Weights of a small transformer language model.
Training: 325M tokens, 4957 steps.
MLP neurons of a small language model. Each row is named by its layer, matrix (up: input weights; down: output weights) and neuron, and shows model dimensions 128-255. Each number is 500 + 40 x the weight over its row's rms, rounded and kept within 0 to 999. Numbers have three digits each.
After each neuron's rows, "raises" lists the tokens whose logits its output raises most directly, leaving later layers aside.

L13.up845:506534483503497545518453586465446468504545494470492476565444471488498459469453590453511512514498548460492561515484537416523517500509540536494507512513476488524461482520472471491522573415526515533522584502612552473441460461482461430479507533547491538536459556501477482532545554459458542506541528543507563497544503509475506485451435445475456457524505508427579511497532492464470523523467
L13.down845:446440507540434502526476437469486512484496459530566595534441513506464536512495449533539518488578553432494409493506517553503494481484443474459531422511593491499534485481517458470482435543473462539475483513456464522476567537483550503444562528469502532461500452484562547511431394524546451487502410504527545485539435522541463505531571528487460452582454458552447541424508493485510493475450
raises: " into", " to", " except", " in", " like"

L10.up1321:516572498532558482536528610482528497526514462473525504478478584506472434471574464492467510458524496483503507465454545459514467461521488616487546512542562515493528503519470471490474508552509463490541538438498483468384436532519479423449479478568463508487525544543482489545592509552522496533498494451475482508494497558504553479531406555536408504449535510468456502521470550499556578460483
L10.down1321:533561479481562578529454526491536516528526537469421490473472416500549451486417552586571450522459498410543498537498481433537440437545546439498523525563520442470453532504490583445499498466495545488440446514496516522542526526528575601483530538512523460515523512528518555466424494484460474564456441514519469498490503511459475479518505476486443490497495538530528469487441570587569525491509
raises: " they", ",", " he", " their", " Their"

L2.up633:456533470473508501529421464520484486523567531494456492574455548485471481535472588571485523545452509452500544524449471403501525505465497534501505499486525529515586498578554446506477444469481540476499491501525533534512479424551500454435545549491512511495504487490515464538545515520455424459533503498501524523541508451445454502532452480444456522518452492470477529498525506554587522452528
L2.down633:476490495410490427548426539479519481531554496506491427529523471537552554480455453510494458463469506416462516501507532447451472500514491500471510509482530498485505515445470530497479497532525620479541443536458471551529496489457514496523516552548500441497500560470492483537504526455508545495514444392499569482516524506415517463546467495464449439514481518443477496423518554566532484492570
raises: " other", " the", " ", " a", " his"

L2.up485:527506452513509459541521502571531464430493494458491516494566547464433480500498569497519468475501505484544499517541470520500564471546610553526448510553405560512461481510502489461516441508476521520617515497490468494512550505531448535466507512411568492555461509531456601557532524499496485515509535599491473524484504516499547526488525490484443472505431475493570472555487488456473490517444
L2.down485:544487451507450352466499575485563458501528505527530434519511548459443482514576518481493473484490508487482526482522484561467486453431530552479431519493565492476468495522493541450443542553430524432483491501551543537565511454504540566558573547493528467553445503467467532468517576481498543579486452376508509476527498504556479520496536498472503507481421432518473480439578464468502581505513
raises: " for", " itself", " why", "piece", " if"

L13.up31:483560484437556443498469498532528449486482532534467550536530530458429544489510439512519490541613493472525424432544450476547526470523481520514523506484573531445502463546435465513517485467509577447541522468501482470539490519501547553526484513454532485478467448522468471458513513523535491489518477499509419550461491581491484514511482484453461504505492484534495582446465493472467491499428
L13.down31:531426518516545468442466506561544555543510624493500495506457522432510577521445512508487491514427471485579514470494495514531460454546500512503563486603479479498453477469511559457513521493486580534520445548492517462574457467514569439489511534467536495489533541496488443485480461524505581479462519447518516545528511488491535488516572530490491503527521443505553509499496546539441506501492
raises: " his", " His", "'", " their", " Their"

L13.up995:522525430522558489508488567443499517520504482474461472486570508537447489504512494570481451551558550466502453460520516498464459479455557545489462552491541575495443508542498457469501472503486472548520516524479467544485602514567558477539581460451472532487453486538495495439462525528538434457550457477593497531418518505505451484553520524403436512421494446501431531497487494546563487548481
L13.down995:562465546543514495590512419572449501492462556515496419485450499437529587516543510486490505496448443478526532475516552554513483452505497458525469506604490505531500442477466514535512533550541551489515470533446509498516520507544471566500425529439434504535450530464471500499528445488535536484530453476466506469534431482482550479489508511501504517481476477519538426475464455484446521510487
raises: "s", "ers", "'", " sides", " fighters"

L10.up1014:505430449598412506510538470472428479516485545553524491576492480477506502444447527579535525489520544477535510483509535404461496490511456478427558523509523520497450477495416435494507519447486490514513514426502458493471526504471508410462512476605539472450479543497514530474486518498511514515558473494539477522567522463404472503565518534438517562489492537420516532567505512499521475513477
L10.down1014:476526551443539552437476502543522470480502498461454545481481503471531519493565502521420522498494490512450553573485464511543464564436535528490451454513510485515471484559504595498523482512502517478514415535488511511498580533538497507547495515422446470509444488491472485578505479486463459521467531481465483528413475485547585436457446511526516475514445479571439493497460556482472540499530
raises: " was", " is", " are", " were", " has"

L10.up916:540597501519501550518505491476532474443433485502473516501483501457487502479529473428453587499477506533430447502593545519532501468482492454534554496514492495498507494575531501484551446556463458484495485487457504517542549499474477531423507476484549482545518480622425545584466522474615438585539459520473454534514525468524522562453503468476488501402445477516478440527466511581531527518527
L10.down916:511468469479472502542482525501514514531506538538523479504488536498588486494504585487571438473527438525460458478571441483527485466503464498526500566430532441436544545496534447459404510526514474537506489443467491491484475496584530519549503514487501461490510522430553522495564496454491527450534504536548521546478469543464431498481456535503422540545536527510545477461507500539478470448426
raises: " the", " these", " those", " The", " this"

L13.up758:560493539551573450491517520492456493484558515485437515536526513511483488483536452476469490591450540492589563522519484514601523496463508502527511509445469556484502471506454497510467496427506496533497502491443529510505528513504530481518463507505506491556480525481469535523432466561547495454514529505526490474460510444455469477500503539420490553527454477527539494479475527496527493555467
L13.down758:479487494477472433545458543480511520524568488487517489479495537462482538475503557561524432470486486450469486497496492488539596580520530504504483513471552443539513550486497502430482556546446547557490483431494538515537445472480500461519518465451509454492474501533486569523503521534538535573510461425491591459457491497516473538445531495482479509505482453482583527490484497530462511498558
raises: " for", " of", " why", " or", "or"

L9.up391:479512557481538476525512579485432512544493552447473503504498529474462514459556496555525477551584512473529507465477517448502546556504457531544466503519504527493563461556482483429465494506539478399498496532493473538491494426523425493547568459518489490507526477483473489461473495531529530506461479530517502478460441443509456551498492464420486495550497505474525535545498490453546513450499
L9.down391:457509549467507525520450495450463560637499511505480479500468469495506526512498466523494556475582412430511528548514478458521531851488493553575520491490456521531482402473511451460496546473539553473445465539497558528481453451525515485597531498554481542484454504487515467488478517573514553517525487530523546495474418487482490465458521443433539459525478545508430464494515523457515540507542
raises: " ", "-", "con", "The", "Pro"

L10.up1009:469541485513506479498546491569427462473484469525574481513494499525523487511479477558472540516550524505502488506540525508527478451548457460479530508546491493492540575556457491484496512486444455404479479507458524560475530519445472445546468477512536463447484452557444479480518508500543517510457526476492522454542536506493572560500513468490550545448470499454531492538531583518526517487484
L10.down1009:460518556549453500449549489504482485506515516454538552492515449563471560488506458508515535509607535527438530559454520502480458545495559444485449533472513498444482476488475560554573452500497530507505554440498504482478450435368449495498392526508502585417482447575514495463484520492493534493441538501588556447480500472487474491534437533514520444540493526468464512502534494494476493500496
raises: "g", "m", "rd", "n", "matic"

L10.up759:562496547545406526580536508522497521504557474463473538522512578561510481536552499534484483457543529447469471476571517454511475492460496557567497547517549563474438475546481534531535508491461558495543554460526502548421523432552491477459550466505496421512494595519526532452598555540480535488501565455470467523471517512474519452442436454495409469554434564454472502564520572490502549510459
L10.down759:489533480518482447474494519538512549553493441532553506438441497485490461493499587465451420426541411606478554519529460583486510533484555448505454541571574513542567530411479541459507496459460503481515530455543490516530429483448495522528450509488562480467523455564515467561486501459475505455470465474547503419482465482534425451420497543451467489454572505470455502554536475538444589557511
raises: "n", "ns", "be", "I", " I"

L9.up790:520568529534518565537514471454526523458493509600480554524479490504462451514482600567511620479482505435441473452542502527536530474478513518455460454519506489541511512602477487571435501496440456402476518458463483568460541486554463466465545477480514462471497426496463477491503507499530429504497497550527413513519507479475440533507523435477536531472441462486508502505455511518462543558537
L9.down790:539477512445516497590532470526566512543497523461445428456555535565522508520522519508498522470502473510568437463508467515548479467513384460454527480427503495503469527471499440494530529437581501489521511526474535498513493480582507482524553472510467547551547448466556463485519576499577468431507459467444471439491492528479518575543508410534539489495497516449503448488514512497504488481506
raises: " called", " known", " named", " dubbed", " entitled"

L10.up1134:506492524610562558490537598550460504455475490514536479512500499547466480480497495534516498573527534517451524533557536515545497425514492472498509582469535515524517558502457551527447463492480482447485522524591520462413500515508390461474485522483531489572526432519483565462459497465550412392517529454465464516528503569483461526535533524502444495470499449504489518529500518533465629468461
L10.down1134:473414446525496450433486503423488575442544489460480371554515469499451427502495479577481428575445476553451581533526492475490445529532525460500491599516504484541461495503471528543502527519593569503449475488545494494510466480423513449577463451531467595550472485461624459510495537509477471463462529479544517499465518538531466497526501517512466506474490541487495442523516490511525545502508
raises: "ns", "n", "m", "rs", "ng"

L13.up553:567509504558459601498504518512517541477469482560545504519479482540553435485516449568526484484466560491530413549499564519548567441497480474444490516532508528453539492597493463511505493456537450500528533426487539513407473506499533503428516514550515460516429513489518465507517518561489527467573454509585531473489530499463533477515513527445536510443485540433373456526510493525569508533483
L13.down553:431564497451523418615503537502470448418529493477476498536442530499466537498517581537424531511485438569489483546483502515477479525536512475552527476448493444565574510475464566531486490547480554474496477481496557544524424483484461515550527507493555542463542524518461507532463450451500489478490555521431458553532505475549432538448502463576463496586463452499608617422458544516438490514500
raises: " and", " &", " Position", " scientist", "est"

L10.up323:564488494538505531526540416461467486434523533510472525511441558476484483540536517433573466537474493503526474498514516502483516459577531482565506556504500493531497465518548523504453483483496519499489497499494539490523523506470458504458522510498465502513480531504512558523496426529536482541464540484515469506544458485555462536465420517441475512536472493535505527482460497488512434600512
L10.down323:496528474505470475521446540543461478526551551495540557506511477483529491491495531485512449485508572521469470553474514508435462417434533500485484539427452503543497475526503502547534535512469462525547514476540550477452409495487557590523530536573470515490468579456535484538473421514519583490552488454464532509511529461480454512518437526425468487582500518406528510510508475502508446523479
raises: " the", " its", " his", " another", " their"

L10.up912:473573515499525480535547516501498461397487501443572490487434507571450506462461464486508509468537493551472484528469496496574523470461503456490553419525501479503560527604511513503445500545494467518538479423436454535454526435498460566493475537450474456574496492500495487523524496518525489471527505536511499554455545471512470535458510495517484567517511535462448505521427579467510548562452
L10.down912:425427490423432603508484490540436478492501429440452477492538510438552495578471490562516536470477376512519485516566469539409513499532547495483489473442441529559501477485498496490506562521509568530466492546467544489563470527461507561546458503443492484501520421471452496461510451445541516480546471509497498442462529538504484465444549452471581503540428438501518573458466450515494524427515
raises: "==", "===", " and", " ===", " &"

L10.up1221:528453507484481460587443488460578504398492491523438511463441429504513443515523499454502562503581531507509419483553529443466493412520537531419477531555563493482516637511548507480451511452491547438557460449490438566519515470501496455538549502552521559434482516483475529519554530551460451449537457539555488477505504521520449500485433525498525492442533524486463487541514518500521593524480
L10.down1221:453500475454484490607429517542540471552514480482524517498452426543478519457440422502469489478488523493449526507470433488523521492474479479519570523405549542512503487483472429502461518474549465535514410572445480461466549522539478544503503591507488548508540512491511514477368537498540543565474520445501478504530493553480561489558555504501536454531498494496549508486497525500503455448531
raises: "\n", " (", "'", " and", ":"

L13.up817:568560505565562504493489505586478556500561542498468506486522503459482556525490499375577506555533544524523427432503504561475460477533548509462463531456455524540520582521508554542530535516485520401470519521497453515556470550516510516483533530513500484525466459571485514504462499404497447542510525480459447506528540547487500560529466537490516490502435478476514440519501521480488500548484
L13.down817:409452541469503478312516560552484507583553567597509494503515465499576466488482532549531485545499559562466478586427476441537532519460539525476430477436522459524582475446477444576474530457447450590534486498523520519449524473484499496523442500506515516500580535510468547509533506443477502460511487470514459475480501421481467489512461502527459458485530532476527448466466483463557549507557
raises: "late", " its", "ated", " their", " the"

L2.up1417:542523547524453582573503530506473433512489444490514499599564488520490523474560497509477532582505527571526516514505449511529471527463479525554502463478485518511529511564488485524482522496401501536551547567612529482449573512530462515430476513431527489502458465499397508476432495489450504500469521506418454475467460491506479556425523540538473456548477507428525518563498526516517535529499
L2.down1417:506496543519487557567504474478538509500467440500418529495540546467578547506539479499535482510510506509530482532407468504473505589444514533481447502427534497464517472503480516508485536548493579524506491581517556450446550490483499483491484486434470517504475535436475518429441521492451539569441505540517469493447470466558584451495585472541501486554466540539413521503445460456522466504534
raises: "\n", "-", "|", "9.", "Source"

L10.up874:507536464505527496557486472428487519429541447458525450480490521471500516461512536523496509498473509424550514436509526484546464486556531499510540557491541488520509587495549512528502449536518449499498526519480492472503496479499503463548509533468492498516514554570463492490531518533512530557541486479401525558539507452511440496419515554429541514506472490509531535504486531467450528506426
L10.down874:434461489521478535469512559515514516500449512532531534521550494519464497504473514397502505509482555491473488504475503504486501423441477499453510462466538518557460429513471527441476523488552514479474500500467561438575548490517527490418487466469509482520510463496519554514444510554525474435549438523610495470492580502508490458545578478477530490488464456427421479478519565527513535522557
raises: " to", " before", " after", " following", " in"

L13.up932:482527476616577415555482553471493493492562506508524473467447466435481506518571460481475515541506484564468437543538459494509461500523524518500498530480527487486550553542444486474525547533452504503437545527440429533445503518583490417479518490502482549456482475495460500443529471456493445463535458535518389419503508537542469540517525603480468473443500470478560568518535569562489516543506
L13.down932:541541485491470444527505481444537465525447474492472404518485422517594522479506516489572460518391494420519496463486463505427435543564564483475467463518452488437543490459552472469480484577510517509469412568492515508474537469515432482534505536435422530529580471536525541497524493447571513545458463483509427473478441494469530531473581459546450520531493450528522456480503524455462512430468
raises: ",", "s", ":", ".", "'"

L13.up48:498526573478543537513468446485427545506511467473493502586477517461447486524467576513524580579587561532510443483503487507527416512474485536494531493480529473510564499544479454543487467453435497506460442480489430465510556602525511499520525534476500432470490493442513448557481439510539472416499580575516479480527489531482512452488515600433523452462544474572475512511475524434499499541511
L13.down48:487526544470502586429492491577513479546556443463463567449429493421602491503473445499511542458487466491474476510533454585531452575604510534562420470457435506502480493489580553496540466522494492481472505560528575491460519481584432474455520555439461480532544422459441519480539553513497531512487503508457470546437507555550520521459591463606466528491570442516468472508478456462494523479479
raises: " and", " while", " ===", " before", " but"

L13.up731:538540518478471472480526537483474429450497507533534521492476491558479528537522528511429478487524525472483478438514520544567515486526546504471416437501473575541601500485529499440444428566450473457475508515574508583478528482545460528470517524453533489486418598477542453589568500487445578556588508501532483480478546494464531494499464509496431498423442433466473560562436536547554570495444
L13.down731:450440548542481524420534436417527557500501503515462440485391536516476414474486501514512465537483436545470495519500514493504465536501466507478488545530477473522475593425469551489523481445498466532449548526529430473494470454454449518439486565461488510532540480467532495489501572488474535531477483527524478502444517534468478454541440506438494535496486535526444551444505507577523505486559
raises: " asked", " expressed", " ordered", " threatened", " arranged"

L13.up1466:569578448517496538479431495539462613494496558522481526487551504488542505446515476516512540491471491454475473413532533538463506498555494540482441429533525543500575568568512501466508442515542481520472478495514534454441556440535467510537446535491504466535506524546437474583461534490487459496482498480458518411481438495434518564475463454484530448521480458520511506470433550514462593544569
L13.down1466:473441555471454470379461513480493441522533464435521484519481492459499528496518529460491449479544519595490550565481541546510422509463448503544498494484487560504526481483468503539521507603454466471560532571504552523528442516461523442512613547510550536482536523473438478454496556481498500488527448559492455527504482437465479528440565518544491511523493458473546498556459490584537511502518
raises: "\n", " &", " and", "&", "j"

L2.up1027:524486480481418483565459499489543526431579473503490551518508535491499521513543536507525452520473543489475459535510542419494468463418522482527503527478425535533530474489550425504435488428513475545540512530503465541485395428568515503453538495558548488522450440543498457448560522489451473463545493481479518516478548489375479509466434456503529532528545547504511552512542447529474446475487
L2.down1027:517507457487492481541502476464530522445480512500519441507574465465506538502506420488488494503526483517449491559411484461522524430506554471496563526414512469516542496390471497523461568559518509527489416577496513565532516495464553516589509488513507521504488477480506487536505525446468512526487443460506502507419506501501543470472425538464458476503507496513514456448528539542546482502533
raises: " the", " all", " this", " a", " its"

L10.up1033:539495523473522537461480519476534450416450521528483484568517528617483514432456526549488523448470511465558484415505490519548529486449537550497525507487461516463531514530523513432465485450437441482501498479525512480489586425522553474522572529477480509492521532476446501523545517562539480527472500480503547485521476447455532515456525528433536544415545561517467497484486462503485488529453
L10.down1033:459491521507494525631513483493505567550516465533510522416458480551434466528517489502474558456523469492461562537464513485510527561477515572526503556527551491521493530496468456544506488421600548513488457519397550496491479520574559486547520537504515535542524509488547507557475444537546539528484508475526494476438521479537563473528419518473503447454479491534415456570478524531513573550497
raises: " -", " as", "—", " on", " –"

L9.up1402:447557473515478485540521505550462496444458577455486502506555569422503473517530586517425436576535530534450410437552506534494527402542491485568547464535521494537553569504494507551496480491554456550505501431505516474481434580467399546563424542516534505479470529511519521481494464478517450473471559569461488464481502491473437562478462517482474480521508573480493498544517510476504468429525
L9.down1402:556497425463513523560451546399435512470475527507534535498540451544467518556504501564480560487471519493430410490517463487503487521501561465492553577497542490479483481487496559504514465424557489554466456587518480603528479500430533493530562515474451513497501550521522532527511531483504492499526413448436546472444453558464515435488458512492541502467471457506491525513454553543515532558473
raises: ":", "):", " be", ",", " |"

L10.up343:448479466529512488612575578450459519493434547511527494516507482502526470497502552450491495532489550557472468511510518484467590472509519490488464504484534468489483483471468489519445483431487421509549512476586573528473456472455512463434541487499510576491496537486456525431486604464497512483460503504501523458561480504458421544497510545496481518504470470439565532515522483421532437489512
L10.down343:507434509525577502457441438493482480460517508520486496526480503530499605510467462563461496490500503467447448503488484487505460556493492476475528502512464524518500515533506498547520468483552622457490478533458433484453524533508468505534488565465484450438491490471582450548545438448524491521468489467432489504469536541582479439480451548541503452490471483576449501444437511541490458509543
raises: " may", " would", " will", " is", " was"

L13.up694:540578538540636510495481541510554488431567542468515518561462505519422482505515480487538479614483531448434487527464492487508554495501481506490513558474544439562539562516470528467466527560556492492490535432497425445510485537503502491505561522478471479531428461484471517508564406506484494506485461522481500516575455529549430489476514504497497626466467534531509532499473474456541534513476
L13.down694:517447530522488494609481580546503516469472409476496447542452527502527487467467596551453491488493501548505509532533446533509523532487491454499474540552480516442542547462417588495498541513468536523506527505521537499538472581428509510552469527404563445448537473510547445514535519492467525528472432491501535438470465530469490471448502551498485485453496477502428449507486533464460472492559
raises: "n", "ns", "nate", "t", "ts"

L10.up879:477478549466536496525459512481512506475470481495563573550509506505506467456569468554508558549604493487471446514516450411483513538482494498444465474509486504516534455568509451498410463480551454471494508518497461561522493439479422457515469448480492474478497536489497503459530478621505543491487535525540451488485467541560377518496496528538466560560527477487533547568459473465526529459429
L10.down879:516528559439490508574483455455465509620497470465494511554471435491508493554489467535484542465451445438489559549507442490519502870492488529527510486410540491472466454519467525554485534526526500496486479559532494497462475471457546519591496545520505519538549538524488475540462477523533583592526494489483557492467465540502544518535573484525520472504462443505441462564521461518450477504511
raises: " ", "-", "|", " and", "In"

L10.up472:461487537530556458477466554552530429526507541426511541459487497536539470497458545462469506504502469531459494482459560475525497506468539496442475547564456445501570515515436452533548497455476480511484505528462501484500479528566420527516533487498470482519503618437540504501534495526451512469473502522525419493632484473511489433445504505511448549483524493437589486480510447514495524483525
L10.down472:555460475437506470512456481471500501463513487510475496461422490499463448518471485487459458482390586527485478483546476529522526460546563526517517411555484473479452496618490530545561550552554488564464537458460493473463428524526540474509523520474466474552452505506470556564524474524544473528486539497539455521524534569503484488518486555503572436491499439555448571579513534531506530489535
raises: "---|---|---|---|", ".\"", ".", "\".", "ence"

L13.up43:454537521552553462477477476591460387470491538493378543457510521561450474494529523507458483562511505590563492504588542552531471478495471500508534515555428514499506446501535435481507459469522521491581566565524514443528586527533425503520513583486542412456477507474500496474457530476498523466477494597473518489548463467490510551437463488434538525481467379560543536487478562482459538485471
L13.down43:502484487481484522534553585521526516478493493551505504497565511427551528496583597533560495467537564475460516528514507523427467519443463474484455434499520483543519510471486492461503515563553487536469481433460534499506453465528471498448533477564533487576494463512557514494485598513545415524468524387515506490520572506531435484473506478482507521494529459456460422412590504484455557504502
raises: " for", " of", " from", " Primary", " since"

L13.up584:473560493488479499521584572409483510511484486490449474477502466474510499504583611502485518522596557562431508525494483472524496493472498527539505446445470473426518506520557449464472509492502457489456536519533502506477491539532486457477456435547536476468477508564474529517498538562516458480522514515485473496517523498507427528520505607440445516553535437505494520539500571506503444520516
L13.down584:565484439460441416432439486518513506522521496538486540493506400487485565501461442598474530499431445498537470449461509455505496468524571427550482537519541529574581515499487481502491497475510532557485438489432534532498474438409563576548484548419430463408485435529459462469517518453471504517482535490461520565515412561476523438474493522434535552461501505541529460517455514492514444538453
raises: ":", ",", ";", "cy", "s"

L10.up539:483455490502492531535551491452486498495545609488488589471463541491476502500517517534529526573591519503490433513542608510425502465591516484505551566509476469511567509530539484499511493524454469487635482532502541484497493535504473496435538519530471555464393544512513570513426486521561435531471522497492537464544537484548515590471508508419525469533452512488528533539499554455549423509485
L10.down539:424514491512484448607570507539521531539501425548484493460565448547515502481473490532523520439518524477495490503537444547449518566488423418524452536475486551535529544543558497458447536582544476498495511488458542440502501466532419528535520515424502493492515430490513539550480466516474490546508344483586422490500558450483549515480518497479535599528516441437505567497571449567470460496422
raises: " of", ".", " than", ";", " since"

L9.up27:515491512616453533475477511554515458535535515503489488458470477501529454556497475513515554566513509502485488497491539560466431517561522480515515491489488485475512540549524549504500497492452548503491501486497525467494577505493488435467430453396504416448511497577480511571534471463446528537451547545484438470527434521528498519497542544559561564454473530535481506524423499452491524562566
L9.down27:509548461415518469519510503489478573489503550509477489511497531440467499445551526513452471420461546451422481560467514426566524574509535488512479507496499530444545506446513400488490491538532469535500505470455470473491444473486514489466583509532482559597523494493574510501527572487549464519553481459551548498468536546425567508457471493456447583501537484411514469473574537612474481481542
raises: " the", " its", " a", " this", " another"

L10.up1333:519520545490553471541514467467540460481501478495492457534491513561472514494527462479506553554486509501594415535512434531480484488638531488529451513521484510553495484595545454528516519475469545504525541475536483469527556472502529502552470512515487509536501505494417446537542408476517443518515524613524475505541468473519439532460490538562505510471516501458545515528434500487497489515410
L10.down1333:514479514540446558534533516513466533563393499517507464478512487517500575577491451511479523517537443527506547530543477531593501549477570450530512509486531502499468535462451538501503487537509519458479481489537553549439559543477473465540476513394480509476588479538521470477451536498539538527512521511465497453425450439497614417548481477483434476498458567537504430493462506534450508564449
raises: " –", " -", "-", ":", " "

L13.up1100:464510441523472472507441516522523556534439511565448517558582455493493484488423473497536562475528513554528494468534556437488575472530444558498481486500498514517441447528454451513509507462536467493476495479537531510526475496449535459462553491544501565429503496473413516406471481468530501524531474537495543503580555431447441618563570496519508547453558490496511493482480489451474472554505
L13.down1100:512545531467530519516497495523536497442594532434533509449422474518488443537555507522442450538472482507503521556493454548549455482505536494506507515490447484495535547459551516472556479469510530499557548516464456514491495533555467536549458532532494499575481562535512483545525496473460481496480528514517526460428513534546515371457378525480384448495487496520503539490432551535540539496482
raises: " were", " would", " was", "was", " became"

L2.up33:609477502465582520554451523526464521464495514465521549517491537569480423509553455552547527468509528488475491435534499487541564526516498522437579500494460431492482522508552521481471454409532489538462502541465460468455475499555476437535543440501550456540469475467504539499566531527438493475516537486568467551533453512493516530450406551485453525516485482572472533510493509478480611484477
L2.down33:510508536500505489567503511507513506550553493532479483552490470512482520525532450576507458474501461439560572462472461496473466594476464500502517552515499495476404541445475498504501549522487528522382507507498534425447538508490516464566480463452468543533514520486536497505433511485510500468501469421521548540421487527494557446484563439553545498451450457546381497458488519526492483480465
raises: "-", " ", "===", " |", "===="

L10.up167:545491478514470579502573473450546557549508476479485511491459589514494456540557519514538554544596493451514439521476479526521573460523545526497565509488519468520479546643621476547452466505498564498503468478479474472413529559463453475529552465488492432537529477525507468541481500597462456474495534518572463476496520537535469526508491475514470469471538555537438497504436492519483483477458
L10.down167:483552506488560526408580498560498482664485440553513451482495531442510580496486508516468525432538469481507558453493504501532452525522366537474485496515477517522507432550451474503524523546468489412490444521465544567544506530543566521491542559495550530518540420498486484498453452562497506421440452452505515473518480456531423520473573461507464501511492460521466505469503517460488529488489
raises: " times", "s", " and", "unless", ","

L2.up1333:541489513566463518556544546532588473433447488495512527568467468501466515462486492522549587533464477508497460467579560472554518442518493438503566461466515409538530466505544490578381476476485482554553460497524533501497569522450469463442444482461523467463507490502462435563546437474489473573490497491519527526503563479494465502437525513509523510492452492449527486573484542517502499559478
L2.down1333:568490450473492563443529487459527537502479493438506486496485425497544564451558522475526522482524559467540497522516528508419487477473477576556430513459568451464511467452481491581558509489543466519546555592518487487542468493517514510522454486483510536541522449441583428484485442533412574539485468476517476487537578462524517508455487503535468471508466464522447392522480543534519515533472
raises: "ies", "if", "ier", "up", "ique"

L9.up629:459517558562492470515547499505507446470543556507511531483508515450487452475617519474563446553461499502489460531492502475580556465575563508470494519536476468498470554427508510504449461507457511525537522474602530511504497475476519522395523483441495504547523499526454584472512513461486487465550460502515486527517451424442453498513388456472522464513531566457524526471543522460562483516441
L9.down629:546432531548521516600483496480557476481527520441530404526540515512506533479541502439503432517512456476570501493476513440575468513628580473473483555474501486477509493473503507534415529523460475586489464500493514538495461571424516581462459575486459542543537491520561475547445555477492516529452559487466495509435482484485549491584473499490476480553501502502520445509505438432526458483557
raises: "ing", "ment", "out", "er", "ments"

L13.up1230:462568475480528495556435461557388493497533501439550493547566494459361515490523570484500470546528495477472465501498501466521484497481510534521521493551540501478478509479561465543527414392475550547436543496541441488493532499503483505524538467511496473544498540517529442543454500533498494381469459486527575500493476510517618581539464472461518397454491496557509509536503523489467499542470
L13.down1230:529451472478471543491484447499458516468545497528492531533497474460531541488495470532510551517463465522506582524588469412529555496517430549497496496464506553528484455583535466485485482553432445477469454474528533494474469427532468433502555522483568495467565488437481505487577460483607466498487517439547562561454505523497517492508556509570485523507483444494505506517530421484459551495461
raises: " and", ").", " while", "),", " but"

L2.up1052:525508485477537558577439454494523509343465544445532495470478605494502466481510583453509458594446510530432518460512492468495568500491578473526514503488476468608494474476582473498459517489538450556492499470485533487511445503515498483453469521495528532586457501591519499467510472540468499493514557472520493595520467458451520558431437480506470530490494491536508503548542496541466474569457
L2.down1052:510492502510539437514565519468465457474532434505482472508555459489512529511476455511491487494512489510493474545463436491480493544546487517524519577492529512474522491449457529478469557509517550488478448551531485511529502570435562443566478477481465505481572433463459553521508511502441494522443487455488524500408469541552534449555506518504441493506499437475508515513548476517478456496508
raises: " |", ":", ")", "n", ";"

L9.up567:500475577573524503525461501464428413425536560441583544480433495535470487497553532513544439490506503544495447529480499531524592450491584519526508489447440457501523460540548515511460506492486516542545464522472525501511522490516519577486454477505523497549506558505539521585498458481479493445462555479533458534516472499521414446525422496523456476545469524455487552500491536499484529570533
L9.down567:468536523491518450626504533493548495508502534451543448548504489494564517525540560492437406472558468564476413519464495482496512408394557516525473500463496442527491476478489471538426494445530453563520483461543574550490413484479538473504478498508554512517516625449516476487525486498553554509513540565488518442480488489443510446538436532517464494601521573413508470555514499495526501499491
raises: " the", " their", " its", " an", " a"